Weights of a small GPT-style language model, trained from scratch on English Wikipedia: 13 layers, MLP 1024 GELU.
MLP neurons of a small language model. Each row is named by its layer, matrix (up: input weights; down: output weights) and neuron, and shows model dimensions 112-175. Each number is 200 + 20 x the weight over its row's rms, rounded and kept within 0 to 999.
After each neuron's rows, "fires on" lists the tokens most often at its 100 highest values on Wikipedia text that the model never trained on; "fires before" lists the tokens most often just after its 100 highest values on Wikipedia text that the model never trained on.

L10.up947,178,191,180,183,207,191,200,176,151,195,135,198,200,181,223,189,209,194,242,182,224,163,227,194,191,195,187,179,223,216,192,204,212,211,183,178,208,178,232,226,201,190,177,201,205,196,215,202,215,211,220,224,207,204,219,254,200,208,196,202,162,213,208,212
L10.down947,201,215,178,185,167,216,168,190,197,162,182,207,165,169,205,226,193,189,185,197,165,213,195,198,219,151,181,214,194,237,201,204,222,185,190,214,188,201,179,211,192,176,202,228,204,209,229,230,200,224,211,198,238,183,199,216,228,211,199,207,201,231,191,206
fires on: " |\n", " g", "\n", " un", " '", ";\n"
fires before: "|", "-", "S"

L8.up642,192,159,187,208,200,200,187,192,211,203,202,194,208,202,192,214,202,208,228,171,195,218,185,193,200,182,141,181,192,222,211,208,187,179,237,217,194,212,197,201,192,242,223,214,188,201,214,201,213,188,234,177,156,206,184,209,202,254,197,189,193,199,234,183
L8.down642,197,211,162,194,184,184,174,195,208,216,184,227,228,212,206,203,185,205,193,188,195,201,175,212,206,225,181,208,148,213,238,205,170,206,201,166,171,227,177,181,158,205,190,194,187,194,176,233,199,210,197,184,207,233,219,218,198,232,195,192,189,214,178,201
fires on: " |", ","
fires before: " "

L9.up321,212,233,195,218,212,189,176,206,217,188,177,200,172,175,200,227,221,196,153,169,247,185,217,182,195,210,199,169,177,202,189,226,193,194,183,220,199,204,216,211,234,179,215,221,175,214,212,206,203,227,216,190,194,210,201,179,189,194,227,178,229,212,214,174
L9.down321,220,208,193,197,195,193,208,194,174,211,180,218,182,188,206,209,208,189,245,205,185,167,199,181,239,204,208,220,200,226,225,200,214,187,195,213,197,177,212,220,201,206,196,189,191,211,203,183,213,227,213,174,184,202,149,185,213,196,215,227,218,224,208,240
fires on: "\n", " (", " |\n", ";", ";\n", ".\n"
fires before: "-", "|", "19"

L8.up400,198,204,184,188,176,208,207,167,235,233,228,197,182,183,185,230,195,200,202,178,218,222,229,187,174,197,221,174,207,181,171,193,206,191,209,194,163,193,242,224,209,218,180,156,207,206,224,192,213,210,215,233,223,185,209,208,245,202,205,199,200,174,167,178
L8.down400,208,187,183,209,232,184,159,220,228,167,183,172,207,189,184,226,174,157,194,214,197,167,202,200,206,195,220,195,228,200,155,198,184,194,211,166,204,208,196,200,201,186,181,189,205,205,223,223,203,221,162,180,197,199,240,176,224,200,197,229,213,211,198,197
fires on: " work", "oy", "ign", "tain", " follow", "ct"
fires before: "ed", "ment", "ing", "s", "er", "or"

L7.up123,193,193,195,178,246,192,219,204,216,188,245,191,210,211,204,162,204,220,202,233,209,192,221,190,222,177,224,199,189,194,160,176,209,239,197,212,185,168,235,180,199,196,200,210,212,203,210,187,204,211,222,209,174,224,180,189,175,232,176,195,172,152,213,170
L7.down123,211,199,179,204,174,192,209,173,237,224,188,173,196,215,202,177,214,206,200,213,204,142,216,241,184,194,184,190,178,195,196,184,229,210,170,197,203,202,196,173,166,167,217,180,224,200,225,196,191,206,177,205,218,213,179,208,178,195,199,191,223,210,220,195
fires on: "ide", "h", "ow", "ill"
fires before: "o", "a", "e", "i", "ood", "ing"

L6.up61,213,174,236,182,207,209,209,239,203,212,225,204,186,201,159,199,191,173,195,193,205,193,182,198,195,196,200,154,192,212,213,208,187,224,212,211,196,198,204,199,165,224,188,176,228,166,225,179,208,207,209,151,218,157,190,234,176,189,202,183,188,179,172,223
L6.down61,191,200,170,221,202,183,214,203,193,188,200,210,182,175,213,176,166,230,173,193,146,204,212,204,155,184,215,215,222,190,203,186,182,244,205,167,228,195,194,222,226,222,192,202,194,174,198,195,205,195,218,188,193,207,172,182,241,214,227,216,182,200,210,215
fires on: " ", "20", "g", "x", "d", "ol"
fires before: "20", "19", "26", "ina", "ian"

L8.up20,230,220,179,204,209,192,228,181,207,205,202,209,160,194,195,223,200,202,174,192,218,175,238,209,195,196,187,186,204,185,220,191,160,191,206,193,196,222,203,230,196,201,229,193,188,215,199,178,196,214,215,200,217,200,212,243,187,203,207,184,167,214,199,203
L8.down20,218,196,160,177,184,227,175,214,189,194,160,192,202,267,191,212,172,212,215,225,204,223,189,201,190,201,233,214,218,192,226,179,215,171,160,185,243,206,196,213,200,186,207,194,196,190,243,207,198,171,188,190,207,167,204,182,199,205,209,244,221,180,163,137
fires on: ")", "'", "a"
fires before: " |", " |\n"

L8.up625,195,225,198,192,153,195,187,192,168,208,220,224,203,211,191,183,228,204,213,218,214,200,207,155,203,170,196,205,197,211,186,217,187,236,234,235,187,190,195,218,198,185,170,207,200,210,190,189,223,215,238,216,194,218,208,216,166,212,192,192,195,226,206,224
L8.down625,172,228,200,171,180,171,182,197,172,181,232,198,168,169,192,182,186,201,208,220,211,170,196,227,214,224,185,253,182,195,210,178,170,194,190,244,215,216,184,186,165,173,196,210,214,187,240,192,171,187,194,188,226,249,233,182,220,203,205,196,216,209,188,182
fires on: "\n"
fires before: "-", "|"

L8.up450,198,194,215,185,202,204,199,222,245,256,162,207,187,185,184,183,167,208,214,163,196,183,194,205,206,223,197,213,183,199,201,204,227,182,215,204,190,220,197,202,216,233,205,193,166,196,189,178,199,224,201,200,183,178,183,220,225,190,161,176,231,208,194,170
L8.down450,168,189,193,215,208,190,188,208,213,207,217,216,220,214,206,201,210,157,232,223,173,217,196,193,193,221,198,214,181,226,194,230,214,243,197,192,195,193,188,213,205,176,182,158,223,166,191,202,194,219,207,216,227,179,222,202,200,223,187,182,159,178,260,199
fires on: " |", ";", " m"
fires before: " ", " \""

L10.up23,187,224,197,203,155,205,187,222,224,196,187,184,177,202,182,222,228,199,169,179,228,193,216,218,191,165,191,186,206,211,177,171,193,182,220,244,184,186,199,203,214,208,187,194,180,186,216,241,187,199,234,198,205,185,201,232,179,222,190,182,238,244,214,157
L10.down23,187,232,223,218,196,196,192,224,205,175,186,171,198,194,232,233,192,195,186,237,194,240,179,183,215,202,207,191,206,214,199,249,167,213,224,183,201,204,182,188,219,214,207,204,165,176,236,204,183,242,216,194,216,189,160,196,155,209,203,203,174,189,205,176
fires on: "otes", " c", " h", " |", "old", "andid"
fires before: " |", "ens", "ate", " C", "old", "ode"

L9.up240,235,201,207,169,221,226,190,242,193,190,241,191,168,197,151,221,228,199,192,172,181,168,149,207,192,203,207,170,160,235,192,196,242,220,170,179,176,194,195,205,230,169,185,181,157,208,195,207,183,237,208,210,197,196,208,223,189,197,207,208,221,214,213,195
L9.down240,196,187,176,213,196,223,196,199,230,204,192,203,228,241,193,222,204,174,204,201,176,193,190,185,213,224,176,204,220,247,181,187,179,202,196,181,181,225,215,193,216,225,200,213,175,228,226,187,181,222,202,217,195,176,149,185,221,211,184,189,190,191,208,182
fires on: " |", " |\n", "%", " P", " G"
fires before: " |\n", "|---|---|---|---", " C", " V", "|"

L9.up379,206,191,178,238,193,184,189,205,250,202,214,220,179,222,211,179,209,189,213,235,190,208,220,199,191,202,167,210,180,184,204,196,215,199,205,190,212,228,212,188,194,151,188,188,269,214,201,217,254,241,164,189,227,184,209,195,189,195,224,156,234,222,206,176
L9.down379,224,177,189,234,196,174,215,208,185,191,187,188,180,209,216,198,196,190,179,221,214,144,201,181,219,178,221,218,218,214,194,244,169,205,182,177,211,163,208,190,195,184,179,192,201,196,178,197,195,210,202,198,203,205,191,192,191,179,197,205,206,203,206,228
fires on: " ", " S"
fires before: "19", "20", "ummer"

L8.up670,234,191,210,185,237,233,234,223,158,190,200,181,200,204,207,212,219,175,216,218,214,185,176,193,212,220,174,214,199,178,182,187,167,190,189,181,220,186,162,188,222,187,184,203,199,205,187,213,193,190,246,224,225,223,180,204,174,205,210,224,208,214,218,217
L8.down670,192,173,243,199,184,216,167,193,193,203,192,227,193,199,177,230,207,176,210,218,180,198,179,199,215,193,176,234,212,189,222,187,173,190,183,217,207,148,198,185,205,200,198,239,206,201,217,173,215,192,175,205,192,199,163,197,249,218,180,200,200,241,187,206
fires on: ")"
fires before: " |", " |\n", "\"", " and"

L9.up959,231,196,193,229,187,203,224,210,211,221,204,197,186,174,207,195,197,204,192,194,206,183,203,183,185,181,221,188,200,232,220,224,166,170,193,202,200,210,222,214,192,190,158,214,213,215,197,219,164,187,213,234,180,190,237,217,248,175,193,191,205,176,198,158
L9.down959,236,178,164,208,197,205,183,208,188,227,218,191,215,186,188,247,169,223,169,220,188,181,162,213,194,204,188,220,186,231,198,176,197,228,213,179,214,199,190,223,198,202,194,220,154,187,190,213,179,221,184,224,217,205,118,211,211,211,175,179,168,211,188,205
fires on: "as", "ia", "a", " California", " York", "ina"
fires before: ",", ".", "\n", " and", ".\n\n", " |"

L7.up64,181,166,194,193,179,173,172,217,174,213,190,174,214,174,185,220,239,215,234,198,184,225,182,249,215,182,167,204,199,211,192,203,223,226,184,186,207,200,192,239,209,190,161,203,155,210,165,221,203,205,203,192,211,212,183,198,191,212,194,225,190,177,229,206
L7.down64,181,188,193,184,210,191,218,183,206,225,165,198,210,187,194,210,181,219,187,182,247,207,209,180,218,203,187,207,193,170,222,199,168,218,216,218,186,157,184,202,225,200,213,210,218,208,208,228,162,229,209,197,204,206,217,192,219,203,183,176,200,221,193,194
fires on: ")", " |", "95"
fires before: " ", " |", ")", "\n"

L9.up9,176,213,195,188,212,245,207,192,196,202,202,188,228,224,187,179,215,184,180,177,195,219,218,190,211,206,202,197,221,217,202,205,198,225,213,237,170,216,170,216,196,212,210,197,198,163,174,213,214,220,209,172,194,210,205,175,183,246,214,186,202,234,188,183
L9.down9,167,179,179,238,236,204,172,202,211,228,171,218,191,204,193,195,200,157,173,181,246,209,177,217,196,196,227,204,218,200,215,201,221,203,246,224,180,228,197,194,200,202,208,191,204,199,186,184,168,212,207,182,200,169,213,206,191,219,186,157,201,202,210,148
fires on: " |", " |\n"
fires before: "|", " ", "|---|---|---|---", " F"

L8.up915,213,176,197,214,190,211,208,211,205,173,210,214,203,190,197,219,214,227,207,199,200,199,207,197,226,199,226,201,218,175,202,237,216,214,196,217,208,208,207,182,201,207,200,182,212,210,197,203,235,227,210,194,234,189,186,204,195,241,202,177,205,181,231,240
L8.down915,191,224,220,183,214,183,201,198,172,164,182,164,200,198,215,200,187,213,238,227,154,195,226,191,217,192,198,201,207,220,208,188,202,203,175,207,206,195,247,182,196,204,191,197,228,226,219,232,211,212,218,225,215,207,182,207,200,202,207,182,200,193,192,209
fires on: "–", " ", " c"
fires before: "19", "20", "%", "ens"

L8.up963,216,207,216,203,206,199,186,173,208,236,177,178,227,189,230,177,199,161,233,184,237,197,216,157,225,177,162,214,198,182,164,184,217,176,192,218,197,163,198,198,212,198,185,223,216,226,219,177,204,213,215,202,238,206,176,219,258,235,199,192,209,201,223,217
L8.down963,174,186,207,181,169,201,174,213,196,211,226,167,198,224,182,204,200,176,204,203,197,185,175,241,237,191,185,163,191,211,198,196,183,247,184,207,159,201,181,184,179,191,191,189,158,210,231,187,219,202,229,236,185,189,202,193,204,161,219,237,169,237,202,186
fires on: "%", ")", " ", " (", " be"
fires before: " |", " |\n", "1"

L6.up930,154,209,209,184,212,212,179,200,212,169,224,185,190,215,198,196,201,161,185,193,222,184,225,212,191,211,218,214,228,225,202,140,203,159,210,191,201,184,222,205,202,215,167,195,213,223,195,191,227,222,167,215,209,215,227,162,219,168,215,190,221,180,200,229
L6.down930,194,217,212,180,191,168,176,183,237,205,209,190,186,230,220,213,219,190,203,195,189,210,196,192,163,175,172,217,213,198,194,176,193,218,193,175,170,220,228,165,189,219,187,194,224,196,215,238,183,212,209,197,207,202,230,167,196,147,212,185,182,237,214,181
fires on: "ag", "em", "g", "ot", "oin", "tain"
fires before: "ed", "ment", "er", "pt", "a", "ts"